From a checkpoint of a small transformer trained on Wikipedia.
Size: 16 layers, width 160, 4 heads of 32 (1 for keys and values), MLP 640 SiLU, vocabulary 32000, 9.22M parameters.
Architecture: LayerNorm before each block, rotary positions, no biases in attention or MLP, tied embeddings, attention and MLP in parallel.
Training: a variant of Adam for these matrices, 184M tokens, 5937 steps.
MLP neurons of a small language model. Each row is named by its layer, matrix (up: input weights) and neuron, and shows model dimensions 32-159. Each number is 128 + 24 x the weight over its row's rms, rounded and kept within 0 to 255. Numbers have three digits each.
After each neuron's rows is what it responds to, as a language model described it from the Wikipedia text at the highest values.

L8.up65:115146118116193182108126127102102139125140165149132110155148150106158104130122151095158100088148153154132186085131153161096105117108125106135145123125119154136140133139129103125107155103099117127143137113182092124089094125125126089106081118090129166071087109121122116086112116155124104120145156115138133132139164158120147143134112118117168121144110111124128124060162107135135154104119
Responds to: Additive "also" and function words. Mostly "also" right after a subject or auxiliary (there were also, has also, they also), plus weaker hits on "of", and the suffixes -ed and -ly.

L2.up174:148174133061122122109114098133134161143134158131162132130098155092108122125136140107119104118144108174138127146145153101120124102118088139114123120119089152087111152136121103162105165143100107121147123108152135123120123105181116135077096131103137152116141129068133145154170124143152074094086120154130106154150121156109111076114144137097164132139163105137163102114170160092134150104100
Responds to: Sentence-opening phrase ends. Fires on the comma or final word closing a sentence-opening phrase, e.g. However, / In Auckland, / Despite his age; weaker on scattered table cells and headings.

L8.up484:124108169099111119158117145111123118162136112131135105114118122014123147114169098111129128091110127102149110117119130111116167105129151148145126153121140131168083149167142128117130106178133144076105138121164141141117139141139113110080136144146120145132125164167131081091131143093114089165120118136122137144118150102081125067126132123129135144111147128120104144084128128137157132108108
Responds to: University "of" names. Mostly " of" right after University in institution names (University of Michigan, University of Chile), plus scattered name-starting tokens, opening quotes, and section headers like History.

L8.up601:125131111101142138108123137124163119146128147130140152148122152116142154154083103098136116081156146180119140092125160139136111135169148135196150152121118126081122179116126116153136129140113100119184165133137100143145120136146105137127152144123150153124090098141127183071137126135112124160125145155135082147136084124131121121131167122114109179104114140154125118119116229120122121147137
Responds to: Infobox field colons. Colons after field names in infobox-style bulleted lists (Authority:, Position:, Family:), plus weaker closing punctuation in lists and tables.

L10.up464:159133112119094112162093165120078089147096157111146095142135144073140166140152137122140112131139124127087123089116144107122178121097155103118112142143147147177129135129147089091160130148108121143094158136128124160136099172139133136128085132140102124097113153129115134120154148096152139149129121128126148113117089137171117143125136133120144121112124117116139127110110139153096108122050
Responds to: Subject-closing verb/separator. Main verbs like is or can right after a long subject noun phrase, as in "Speed Farm is"; also table-cell pipes, colons and closing parentheses.

L10.up427:131108097096115146143135111117123093123132094181090130115121139140133126102115095079078113159136096107112156096105168156139146123112102138127129104130118131152128130142127145099152077112111131129140182147124112102137100105119174133148105133120146112112116115152107159124152097127143139125125137145140167136134070147123145110130130170166092104130113100111101139099116136122104079138114
Responds to: Prepositions after noun phrases. Prepositions, mostly on and of, right after a noun or verb phrase, such as "Commission on", "debuted at #92 on", "released on March 3".

L10.up494:130160154087165173106108151115124117096142107143150134185104140125122117099137113130141125096165124153134171141165128115113124142123150095131120137105125139103118120114144133149128115105125173147216109124128164131063107152138088103097108114125117134111072125127093120123101110116129120146113166137099150145103135133124163128098092094127152126120166132171131141113122140073035158170139
Responds to: Article-start title markers. The "=" opening a new article's title right after the previous page's table or infobox lines, plus table header cells and some mid-sentence "of".

L2.up456:125122151144090070132114104127115108083142128083092138146154163138126121163108109141166115147129110122129097133105133144151133118133090133160137144086138135125114150087131160169157143100136113184122149151137112173122145171140114130136155153169111101154123113056162074141135128115126117121124136111163158149079079131125135153129124157153099126107186124139138087134144126161145096125139
Responds to: Words awaiting a complement. Function words and pronouns that require a following complement, such as "than" in comparisons, "Preceded by" in officeholder boxes, "described as", "con him into", plus opening quotes in track-listing tables.

L8.up241:156109117132116130121147151108145122111173148148139156115138119145153180099177101110119217113145146122123169139141134134088183083100138129139118080102126112147101136111160147096117135146082076139175130117137100142102137114131111100106110122164162123120128124163175136110119156133142147098131146110163161141148107139127138122113119113120114109105131119094138159113164153144140094115116
Responds to: Headings, coordinate slashes, name fragments. The slash between degree-minute and decimal coordinates (and in /sqmi), the == of Wikipedia section headings, and mid-word pieces of foreign names (Ro, Gur, tu).

L8.up540:168150115128121144114161108108130137121136150123119150142056108124145154080093124096165117138134126120153129137149123187132147133077109165131107090114140105143128173180083131136142095124091165147109127120160083140171170138112131134118150102172098120065106081115114123124145115112142143094134160132111118154144099102106114125169129165105093182146135104143128167090132133110114154115110
Responds to: Temporal/sequence adverbs in narrative. Adverbs placing an event in time or sequence, right after an auxiliary, subject or conjunction, such as later, subsequently, eventually, first.

L10.up266:143117181125107139118130104103130141141160168161109086108130144123164143103124133141133123163121139131105149116080136118122169125133108133128153135137143091107158162151121149160130107134117091108108114147112163130124140142154124107092123145164146133102126140127152142107134137122078131093094134175110142110148126103101099116109134140132122095152101116112119121137112120150154161094105
Responds to: Possessive his, mixed function words. Mostly the possessive his or her after "and" or a preposition, as in "and his wife" or "at his own request"; also scattered now, first, film.

L10.up222:151101104149120095157128130151105105140129133126106124110132127122123167167133135125143144156062151123160143134093098115111142132143118132137110128120123116175107166153122157137149165155168113070071096162085148111141149120100109129170154128126113135152165148113118118128107138094154127123142123097131104134127132107056120076149166158112105139144129110100081148106133117175166126121118
Responds to: Table separators, post-article words. Mainly markdown table separator rows right after a header row (|---|---|---|), plus a LaTeX $$\ opener; more weakly, the word after a, an or as, like a wealthy, as well.

L8.up264:117129139123139105122096156173121128133118151113094150135093142161087144124159141117146131144095096075141131128113143144097147054077134123119120110083151113146077123133120176103150118104121154150126130129132131091134112098165114123106145140116109096112132155112149070133086182119073125135140144132155151176137144102142159146137081111127148118145092120103106143114130103125103157131131
Responds to: Post-subject copula and separators. Fires on the token right after a completed subject or field: lead-sentence " is" after a name with parentheses ("(born 1992) is a"), plus "/" and ")" in stat lists or tables.

L10.up436:151094135116103097116128101114122101151109133091117135096150118103142145151063116144140124122137144105120131143125115103123096100150155098116149114106156106093156149105095116146133125137077099145126135052099130128170177126150107139145176133160138101185150122131085132120173149119132131133114077134110085157126090140150108089108148157153095133138155137127143131121083158152141132103120
Responds to: Place-referring "there". Mainly "there" in narrative history, pointing back to a named place ("From there," "debut there") or existential ("there was"), plus scattered brackets and table punctuation.

L2.up64:141145133130125093111156119133201137128106118116140143085089122102134132131151131128133088128173139153097147086104122151093162065138150131135083107115116152128120094174107105173086107121183090115124116138123161136184149104090110135142148105145108119123121136148109134116114083148137144075137123117128163120121160122169099118157084145129154151076138114155116148116145150179099130137119
Responds to: Adverbs and modifiers, connectives. Adverbs or degree words before a verb or adjective (slightly, completely, automatically, very), plus clause connectives like so, thus, however.

L10.up107:147136108136126130111089127115115107090159091113159178142119127136132101076128094114164127138118104139126119110125195135145139078116146107138113094134113122130095104134145149134093088136129110139137112116156115169146102125131131131116110139133149043158132137130149147128140049145122152160083145122152137137128133126144116142125169136110132115102109111122118161113152150164142082125079
Responds to: Sentence-initial function words. Opening words of a new sentence or paragraph in factual articles, strongest on There after a blank line, also The, A, a, as.

L10.up505:164118152149089130151122102142155152146149144136134137070144133118157132110123100160134142104137087159096151136099116137130161132162082165119108106147170136134143181116085103090123119152144092123126129128127191144123148110146148139107154131144119124151159128145125135153147117105125133115164121156090120121138166080118088083099149150150134118138126176104161137134118120136152146111131
Responds to: "of" in institution names. The "of" inside proper institution names, as in University of Cambridge, House of Representatives, Archdiocese of; more weakly sentence-initial In, list "and", "it is", and ° in tables.

L8.up112:152133145127101130132106163148141124120153146070105117110101100117176156140124126101138146102136120116128100127137140136088192136065146143118128103143130145121112137186114141057159139124129131145121103118135118108160135169129112142093115089180144134136130117111092092111114117084165117129154136122117099114143076125123138159105100128095085114121162113141169134111150149137099147128131
Responds to: Verb-phrase auxiliaries before verb. Infinitive "to" and modals (can, could, must, should, would) right before a bare verb, often after allowing/continued/unable, e.g. allowed the puck to.

L2.up379:140127141114131110103114148149119117093127090086102133138089184150142120128155150114111126147166110168109079170166137123147159160142133157146161076102141136112160126159149112194124095117149115154113141098053162133111147178109141134104141120143111094157114128088129140127118131127087142122105154112103173154107138125144133155135136142142095109145090150134134087120108125117119093134092
Responds to: Phrase-introducing function words. Mid-sentence prepositions and determiners that open a following phrase, such as against, alongside, of, his, plus parenthesized years after names in citations or lists.

L10.up16:150138179142082123122128117124131148147162156123135096112106157144102095115158153154113145185104089092107094164130163119131100143076101148131147103116135138102135124149144143136119126103130132142118107146146137126115165160138145124104137135128137142089123142100132099172095110128104127106108125121157176097138122104152131166147109111161150071164114172127170103140159137132128150112115
Responds to: Subject-to-predicate boundary. Fires where a long subject or label ends and its predicate or value begins: infobox field names before colons (Area, Height, ratio:), and main verbs after noun phrases (contains, gave, took, is a).

L10.up441:117116125104140149091128161142160120121111137095168091146127139164143144145110154098124108159189165128130136118123121130115161149157138123116100145098091122165115121152169159185140121122134172109231098118132162144113124140124103121116166125076140154107121155107151126107036122133120144132110164121080153121128093127125135121095112152116138115148107120097141132110127097126118127131128
Responds to: Connectors before a completion. Function words and field markers that set up a following item, such as similar to, such as, one of, infobox keys like Species: and page-range hyphens.

L8.up581:159127137129104117127129072148132119138145095121116166115122154142144172149149123124160111179151111114161128126099157152147148105102130126131136095117166138138134158136126139115100139132093069115123145055111144139128132144201122114106144129154153141121106134118141114160156145093119132100143168130142120145116189133164104110130143172154148101151172132138121092098149133135142145080134
Responds to: Possessive pronouns in biographies. Possessive and subject pronouns (mostly his, also my, her, they) near clause starts, e.g. throughout his career, in his drawings.

L8.up127:156140103120116146123077111116150155144111138095100083132060179158128125131192164136106127117132111118143064119168122095081147086138109145148119114124088134094093149124143151126129103122136140160136128125128140152130140130122138134108147127084139135127091111120125129109116089164129065122081143124118161135124133133138103091121150126128118130120102146137162139088114156114125130110110
Responds to: Phrase-continuation punctuation and connectors. Commas after paragraph-opening In Auckland or In 2005; also of in University of or population of, plus coordinate digits and initials.

L2.up550:159087148163123091139137134159120136116134126119111090122112164164166125136109123116125117134135124153120098099131144150118185168185111106150177112142153129133140171155142159161132145108149090132075160162080136129150116127095165134147140145145115152154140127106146120108142136123063156102096153144103175140084065109118130147157128160139117122129138125101132126135096093152124118129121
Responds to: Prepositions and punctuation. Mostly prepositions (of, in, on, into) plus punctuation and parenthesised years after names, e.g. governor of, Walter, Marion (1972), list dashes.

L8.up108:161118132149136120126117098156142143153121096134129122112117152184085138164121127137159135126131124118149090147097136156136126026155137125154139136087140128150124165118125137124135118106122120135112147148106135136133123107151114147140146130163152102114119114107136136135105157103121146123176123137178149111149133116105116132150134129129161164132116094135159094118114081152131165108124
Responds to: Time spans and "there". Time nouns after a determiner, such as few years, a month later, less than a year, plus existential or locative "there" in prose.

L2.up154:138124112139141141131087084144130117118096097134130098113157086168151137132167179118160125216116135122134195121132132146123118124134153124143137129136129102119133070143077110108135110135122099095166135122173114130116103144150096092133136121118142129129078097128112128074124120128142104117132126141177087115136110125140106114111120110159092135166122156149109117122096106088128083098151
Responds to: Dependent-preposition completions. Mostly "to" or "of" right after relational words like related, dedicated, similar, attributed, remake, completing fixed phrases; also plural -s endings.

L2.up207:138136168120117163125101125142091154110099156151121165147108114137157121140108096144125150110125110113091148129138131164145128110091126157125126090112159089138063190150090132126121119128146117110112123138159134137107110134133102137122150118110136088110090143162128115116103131101128131123083122130148161079123126170133124122140138137153109115149123130109147145125159174149129102134135
Responds to: Wiki heading equals markers. Opening and closing ==, ===, = signs around Wikipedia section headings such as ==History== and ==See also==, plus periods after numbered list items (1.) and decimal points in tables.

L2.up240:141122127126081127133116163154132116114059126131114085163155148147106122158136118098135134082105120126135108137115144131122117129117110149122123111107114122163130151145167133192147131126182126113137094105105180117151145175100107151136104154136139130096116149053121124137090141103112104142115151090095170116125157112100163133136129097128121115123139115099092122094093134169132167119095
Responds to: Connectors before named continuations. Function words that introduce a following name or phrase, mainly of in "University of", including after a comma, as in "such as", and to after similar or unlikely.

L2.up114:103086141118107147177079097136144121138120130112144162131134128136152110152136082138109116140114176140126133124116127127109154110112148106153092088099120121150122132111132094093125130138138106123150131126144164109145096157156081096136112115105120111129131225175140083111095139086113136110118136117108136131137083142157132099141138132162143140116090159165140113133107171146172156133114
Responds to: Copula after subject. The copula (is, are, was) or comma right after a sentence's subject noun phrase, especially an article's opening definition, as in "Coryne is", "Speed Farm is".

L2.up44:112118122159138151144112157099163115157126118081084130113122068120118192152138158110118144131141132124054149116204137171138162126131134108116058127132166148158142114170118129143124128111121125127104091094127094128131119122162144159111120120112112134114137118084160137137148105136109116118128128135156155144104116115119133122120110172104083111083110136122138128107086149124091130086089
Responds to: Negation "not" after auxiliaries. The word not after auxiliaries and modals (had not, would not, did not, can not), plus can after a subject; weaker on first word-pieces of names or words in tables and lists.

L8.up456:137114143172093095126083140172162123151129108102101151141099159121122156135167118114143148116119124108110060146095120159119167090126138159144083109103125118127092178127135162125163075162132124101139131126069128136147152133158118130129144138144142120147137165133190088158127118089117115106106138130132157137130116095081137102134139144125132168123117150135130132090115182140135115141100
Responds to: Name-introducing connectors. Function words and punctuation just before a proper name or title begins, such as of in city of Toronto, by in written by, and colons or opening quotes.

L8.up547:139099127071130152137136124159095082103133138114090156161105124115139164121087147110129089109145086028102134133119184165156179144089153155140156087143129110104099137143106159104147117128112155086110127129107132173154145156143144143112161129111134115051121145125115132118170142127147117119118141147148155112100093125111141126129148165121127105131121115117135136118139110128108115130129
Responds to: Wikipedia section-heading markers. Opening ==, === or ==== heading markers at the start of a line after lists, tables or paragraphs, plus periods and suffixes inside abbreviations in citations, such as trans., vols., F.

L10.up274:153151063150123148160102083135104146121114112115126096139122135147140082166141135122137121130106145144099154106115136122073094140124154150133141128137152150134148146142143121083072102091125134160126122155121101158129088119151088122117099155153131124082147096115126121111114137132149123127116158107179113140092170109161122151108114107133109114125088116136095123086140117123126168059149
Responds to: Location preposition "at". Mostly the preposition "at" introducing a place, venue or opponent, e.g. "at the end", "at Rutgers", "at War Chamber"; also commas after introductory dates or clauses, e.g. "In 1815,".

L2.up244:152118123130110153153113159113112128157096153104168153111137104083116099138150122138132141133125140121101144106164152149122151108118119115157111095112151129166116127125135164159119121167105102119122098123128113174150124122136113139146131112112118096117066175121150118134143110128152135066133142118131179077117114136212107083123138158111056101121081134144124137081119139120140122176071
Responds to: Modifiers after determiners; headings. Adjectives opening a noun phrase after "the/a" (nearby, local, historic, major, National), plus Wikipedia section-heading "==" markers.

L10.up270:134130147168077113146129155122133115117168099121122116132101131089149164117174147118184118132182158139135111089131122096088149133128143128072102139134134159140122109155129089095150083142138127135118141118163108109177096149121092118125147126142122140061094097070113137132131133112143129161148126146106120160128072132149106145125137167148141120071123119120141137120112148153113120106133
Responds to: Word-start fragments. First short token of a word or title, often right after a quote, dash, pipe or year, as in v(ulgar), I(lene), You OK.